config.toml
n_layer = 21
d_model = 384
n_head = 12
n_kv_head = 12
head_dim = 32
d_mlp = 1536
vocab_size = 2048
activation = "tanh_gelu"
norm = "rmsnorm"
norm_place = "pre"
norm_eps = 1e-05
positions = "learned"
qk_norm = false
attn_scale = 0.177
bias = "all"
tie_embeddings = true
parallel_block = false
init = "normal"
init_std_qkv = 0.0199
init_std_o = 0.00307
init_std_up = 0.0199
init_std_down = 0.00154
init_out_by_depth = true
optimizer = "cautious_adamw"
lr = 0.000677
beta1 = 0.9
beta2 = 0.98
weight_decay = 0.16
lr_head = 0.00766
warmup_steps = 204
schedule = "wsd"
decay_fraction = 0.753
decay_shape = "linear"
final_lr_fraction = 0.0
batch_tokens = 32768
seq_len = 256
doc_mask = true
z_loss = 0.0001
train_tokens = 303600000
steps = 9266
dataset = "wikipedia_en"
MLP neurons of a small language model. Each row is named by its layer, matrix (down: output weights) and neuron, and shows model dimensions 0-127. Each number is 500 + 40 x the weight over its row's rms, rounded and kept within 0 to 999. Numbers have three digits each.
A block is one neuron, or neurons of one layer that tend to fire together. After each block is what it responds to, as a language model described it from the Wikipedia text at the highest values.

L6.down620:551460464510482414549534613539515484467499431485465486452544408499498513497516455525545467494528401508490482484447448509501508509387518542495578507493454450480493467546494398540548526511516446466440486446559575524476600491455456481491513479529544501465455477467471501472531511473514538442475494471533462495483500515539497490494521476473487469450490517473437502461448506424452435570504
L6.down732:534471421523416525528503577541431573536502542534525561495588543474559496479460529475551552499538520521532449516436437525503509499484479523498511549470533472550473528577456479538541448505499495537508529501518485513497533513567510457470537506465524452450528465484480446507473572476537480513471523483560479454473616493512535559545559536467477470470484516474482504571466520417502512441504
L6.down1065:564452459477425571605530511443474486463492458452437511488503476480489458520529524537494487478508518513522507509408496516571556508477514533407489468524435455481506490527483525494497582582520451453505508494514448464487524393476474503478536482503506502523539543488442457556488476494560559459500505523543456489462487537514574416452584490506479493525528536569480555523450506422545518542531
L6.down1186:568565434479494475523492553472531461392464506439492485450532501460516498533499484488541497461520384532496546523424576514511521525596561495532524523516498470458466449519515406522530487527400533452519479510542474479516507487506550508516493536533533565498491463513433479503530544475492488485573524509549529474456514519474557482504540582442472539483526580488478481537486495472533498470467
Responds to: Proper-name final pieces

L12.down1039:553486374493506527475439494472483487543460504530536542516433515490506484428561540514454550518526531440464441437561553486461513476422526534547538477539402490409452442503509573497551473550521601505483505489518434497487533448498490488587544499507451433471506516467516473458513491543524597496506546454517550532480481537471499554561486454549488467461441489439519525463465520498488506503474
Responds to: Surname-final word pieces

L18.down25:566501443466512454550457466594491485577477521490455411498505510491476456497496508490509470500488471498484485484521492534465462501527443453512512481499524515494580530421508452559534452534469485542480563492529546480502547412502525478500478522470536518450552498490457461460539419522536475491503534454458497504483478535461512479533515587532486458491515522462484506492509506489469448533451
L18.down32:490471478492510510431519504501479511509524490540491479503511541487475537500497487502535515541513540464492513502533493510488521496497499455531470512514517511429457514473467500500446510526503494473502549533489518519499545457512460494477519503502473534495517506504536511476490502475475488513481487505489471469501508529485470481446486498506531519509526532499478503530550533499499513620550
L18.down157:508441499518528507489482549500549491468436497436527485510525437494541472490560523491544431482532473470527496530416492488494586503540478535480519497535539546464557485477504502587479462506466513522502449511523435556557482498427441526491530497488430486561499443471488477452458470520511504478453441535505483479469509511446505506541516564565504402487516435521518475484475471516503520591446
L18.down210:476482485458500505530484552492516508534484533466482463496557512460428479497526464512496478501486562523488502468481492578509522460473444583500574526512548554537512497510492501519406533503491507469552427506569537487552488422532594523468519500467493488412552503498474520509538486505509504458516473416467531474458531518529588461535497566461479436534527500427494504487512498483445453662477
L18.down334:510544502428514516571479578460514482530425491539490480487538500481505550498550547489490503448576560504533507526548536505527492497515466495513490485541527466444362493535462518513485507552542413455524498617523457466515535446493472486535477440451504481495475474413440456530503543494462424523441500500546509541502525538526503521545494447486487582534514538446552509577523498553539535410488
L18.down366:506473472536525483507485484530467496502514495497527522472560612518469454515459531431535514527468529488506528520568455509542494483530494538529511472485485480479532539515474494510457494536508508462482522468491566554495467458489595508459499472487462540498521524486488497455527508451468508533522486499508565540514566559485492483503527550453495543529519564447543538471523485464518508761481
L18.down677:515530529528460465503419391505539518525490485493486483482500501548509442474505554478526510427487490498524497482522506496440488495481534507515405486489460491494499477499513512450463475485502448504497489479502534533540390522513483538485521514500521501439550429507470400492489499481488485539472539522460482466507454530471498517479517500513502477529480539475545439452486529503459529395495
L18.down772:477413463535557560491541524487528490553470499527506498505522513500494507501502539479514499409535452503509468479525469504561489566510456477499477490538489475514494520480493474546514462498448427366489501531533490504560511560479487500495482491531446494470549461362528447504452430481499602274534483508500557535491444538504477557523494548592522482499495452446500498494532470491478543709483
L18.down796:459522475510516514499499485457523536448523507531470493522509530518495494486523497496495538494502513471496529480514523461533507497454487494511519500493529491478483479498511517498471527474480517490530544540495490491491463542573530479516453505485535468547495539568527551482523512479485435564491511467493511514509558489502476518474476498463520520492456509515456512495502477521513526339513
L18.down822:549612496468438522521458546483450492534501476521463526483498510516528503519538541448558506538478526494547489478537500544527459522458517446481497515566528580505521490528464449441497504532475504478501572522548537480490514519513511506528533516532427517456518450556586496442590472522545445573443515523535515489493493569562478470591553518541470452502493485488503552522471575507480465670496
L18.down941:493540534562493468519482509467477471566519475492447533451478466475504443519515575534518472416487541431535473507479493458506435515481545538459499502449543505524481503530433486527520521559450486528486534458537516515451534529537548488493489523510438471530535498520514453483518514541468486549511504481429498431485544553516525494530466562471449431503483544528443524475479515488521530430507
L18.down946:637513461471456433516458482516486514498513528493490474483490475412507511537515545546508511542504486549501461573483504534449511506443494493472477485482497511552539592468549469556554493555552449466515451554487521514456588566416459488480510469590529589465521512470469563512457471509547499449490483490547520454496417536596563438555515506445521479465486497545539542539520466436498485632529
L18.down1002:534525504478480480506504563527437480526475439501554443394534482482509454498510531593520528529503485490527502510504468599478507481427472490515418467457499479577490552512474509498434537491494438494540430507466487483534460493499448519497566583545504477448515470495510439459552504515546494553524432450452522528497460477498602483523530518476468562519482497556500451495506536498453494563478
L18.down1160:503524463523508513543486543474490503528526478561510483548514520477521481488526543538485471504472478487472519530512480508533479503529476480538495487478497538545487459459519497487535464555479505480475490540479508516494474522536549445492494557486478484541557501520521471502531487543459526380515509510482474500484515525458524434531487542480470545504511492489509492535465483527496516926457
L18.down1176:507492520491535546454491467501545472500455517533501478515477514518452459480530526549517480511480533463490503524501526503517519494522505481516472508542466584453500522472512491514494453439500499504488518489508538526499559498530496461483555529516480511512507463521480467480524508486454483522477489505474500488459521511521476501489491535547494554521510533490553487493558532455499523630547
L18.down1335:432520480580516447513459546506499538491497487522489493460464498469551514551525518501496480486480425449469490532497509476502509477454495484515448475510468528479531501543538492459542542536505460523450496541480482481503461463532535483516404526519542453498525512512521464550496538530501478476498506478467498510454501513505490477456507509482501485535508523498507475480463496531472503983478
Responds to: Token before a number

L18.down61:449529460498548501503505510549513515564440510471413561536468462459462496491493488496488508526447518505533460477477487575452449540522536476492471535526430508539533523548474472579441543529550511498529505562523511499474480498510435561510536485496497547476512571499540465499536513490501450471478451479425549499446526501555551533542461516503493451532461450465504466495595509451509510492550
L18.down84:539491568518467538477574496446416501527534538520524487475504484526502441508546529551465478535488531515526436482446525617541492485425528493495460428557606533473431467509487509474530493582498482493480441497495476471422541491481492606567523562508449453558476493526486505563520506505523514471456493441510556500445532499490528553421530548487471463498444475537530524554475504458513483614521
L18.down174:538507482448441480500495517511531529526519458537571421472505571541505469480491463532554447505475515530475454454527498505487532534528457533447478511468482434533470504512438475459530501538495462513462465521483540468494576513486556521486511492525376480485500473447434456533456467528533571523465489441445543570505494479545512515489586538498497512456585473498565478535524516480426492616450
L18.down406:473561584501536451508459547492486484530523501451545499525533521512433566516519437416532530561486555556521521463526506554472465468532503559483420509445487482504561519561494463539483552473487497507482511544501549558485483493534512483513481482493475493438547490574523502520482477477515454561570408465380512436541519509522562476437518584530472491457601471492512434613548486481485465653476
L18.down527:541520454485515502554574475495478487535474523499516521529477423500438488429494470478499542521505523495478541512535430519536463457475431474495423435521547566560532425483510441555499431462511516463503474496499507512512537508559475483523486497548482475507494531519501482399501486498450496553483485499525521520485572549477467497452572542478496459449479486529579484550483550517524459501553
L18.down605:473464492535507445469441515537453450531511461509531519504482552498492571480486487466487570529570481538470478428507505488492505508557473506441504488481493436500480477494490448518465485510524488546427453432533514524505499540499549478497477506491378509475512512517482462478482411427542614547528489450446585493512487450449480470491521559486487553510541483464499472533455517522425467649475
L18.down762:499530481508442495521531474491538482505515435544526475468531470468509506507530483505483427533438541560485484454486488502455486499528526491392514550469471484537443493468483537467462555471533531488488438573429522499547498473446494514413513560581527562488458544513532447548554460526471472517487468500434461482534550512511529511519557540497488466534490502514526466517611432494577479458537
L18.down841:485452514461503522525563486563498499422480443501531488474529480469483454498522487513554539516490563476461537491463514494513455522545527506491513509475470587522396465565511543516436460442496530523561547574439465512468485451503422528496582505559528502500445506553497496554500518487432361510485473553546476495519570559512443530533540489478486515477511459456531488535570535466483481471540
L18.down980:513556561461438482538569516484507534444529500514487522502517434508498519511432462462477498457503488509480455458503520498546521518520510483464521490558526571538517530455475511465517501460513491444526500457574489477516496484488514531496541394447576547425483490520516531448511437492519518500527541535522393490529504488467491459445494489517412487515521508484508574456503473601501528555561
L18.down988:438509486558576491450512492481477475459489541426485515504505492472540515491501443410583465401563444468524515471547537486534448442499427539535472462466482477503527511432538554546502427477439511501493473463472523594486398518522529460528475491541422440499524502504499510495456463466503504550562474570484586514516476426465515533482480520470539495478508574474470424423422517512502496438480
L18.down1132:491477491521476533520529533478549490558498462482560466508506472457506459450516537514403501574444490538562540538395482559535448482521532497458549524491537493493496487508485543455470474500560549522509481563475493479585532457444517529524457555531491554522444512454410396475547507571443437461473453452538521496560520511527476564515552460527432448573448535539499493488566528465578517523541
L18.down1307:426512421490484488531533477478508510448527457500481562533505537457517476505460445562520543499513580479514543494489515527467484507510447556491492502489485529592453510569439479501472546513532471439569481492482445498464538456467459504612466425494496467535503526443536477513503540495490511526497493440510553482484573551573511501472560491518513443445521530472449499494513497550391518438561
L18.down1333:511486489463407561464485524512530503518550456507565469529510545492558489498508490453524526486474506531467493413507437517504556508538443516464483559464483447523431519498504490508478494514507490534541488477527562466536542511469530505444553496514396501494463559491421487507467427508523545506506497479501505456555500485505534520554554508532458504525621494437578523503521515501446516651505
L18.down1417:420489580515471537423505525479488457632433494532520509461568516519549495529528527437485524510471422528434487544551544502492497468484444539549470511537470526491391487437497474450541489512471505492572555538521568465483537551501497594470531503545484452535497497493538563462551465430527521455489520540526442477527482497487527579429465519510410455462560455463540506507505470534479506526497
L18.down1487:505486542474517447508586505468499472523513502496536489446555526523505523496495504547471515596467563565522485530524463541497504531532535467466526483523483562506445405518462512538485491492568522515490480571493507485563530483488431534422529552559406505542472541443506501414507439588534517482513470480474409564583488490502488585528569496491469491511530500526567528518550497559565504504519
L18.down1513:492518464489516484464522488467454556460536487487479496522478513528467466509487524499510481504509570457554438530536530475471500495473514528478450472531515494465532507474533517541498522538500505464484502524482496548479513525488526529547513527463507472546539483452563491562460539467464505398501501476494549531493479518501505462438509503514546563529485535494526513518521512534528525840499
Responds to: Sentence subject completion

L12.down297:473509479418560560504539497557516507447489551489520532479537469430418474458485471517502523499531438493445428549529584510553477515552578515461500470464461512450544599492567462540471459552532441558487530529515482464467468478540499499467538516474520464445449486506514420504581521491554475511460490550540473459534551435550577471458549549504542496533558525525458510552461454528501532527510
Responds to: Date-introducing "on"

L6.down558:500440476534534465501425549405486413521444539439547527459416502534554494513525559474450566517511531482531479491476483490559556554553462510550478485486466539469555522458488492575505534487501483482549464534543541517560528500469492439523508472489433502525438544549492525443466479552436475438515491505481411517458486471616479466498524529429487490516535443465466467528550487516465527549528
L6.down737:521534465454536520466502450529538550556514502507518482454533448460494498482495591449551527614500506541473554485464488549549480447472529527489539467447461510489477508473532478567441520527483494509474416511463506470558600499480487518429516517512482453517461569503458478528462457531451500534520531480469523510497500554485556544512428501550447468477516469415461494478520474508561479454498
L6.down940:489493474510514434458427540509489561509425492503489480528496465516472488530461435469485568499525414547449471524511467534495540542468555514502555495456508492431465553463450469466556539530554442467475520543541467481507407462447474510513530534492491447575583451467449514502524526499462488522441484493503558488502489482483471443409596585528516524503441417506445491514483460498528502519473
L6.down981:543491559515551437523460508591412497514484527494478520497526529542499456493523575497486584514483558521531479501483522516483447533588532543517547503573474443470501559516512487576446540578534453449483537496463577459477481488385464575528494517514488560484471462488471485537492544482539536496482460463540474568469447512543479531503520530470504593559443535468496543502455503463475504560575
Responds to: Word-fragment continuations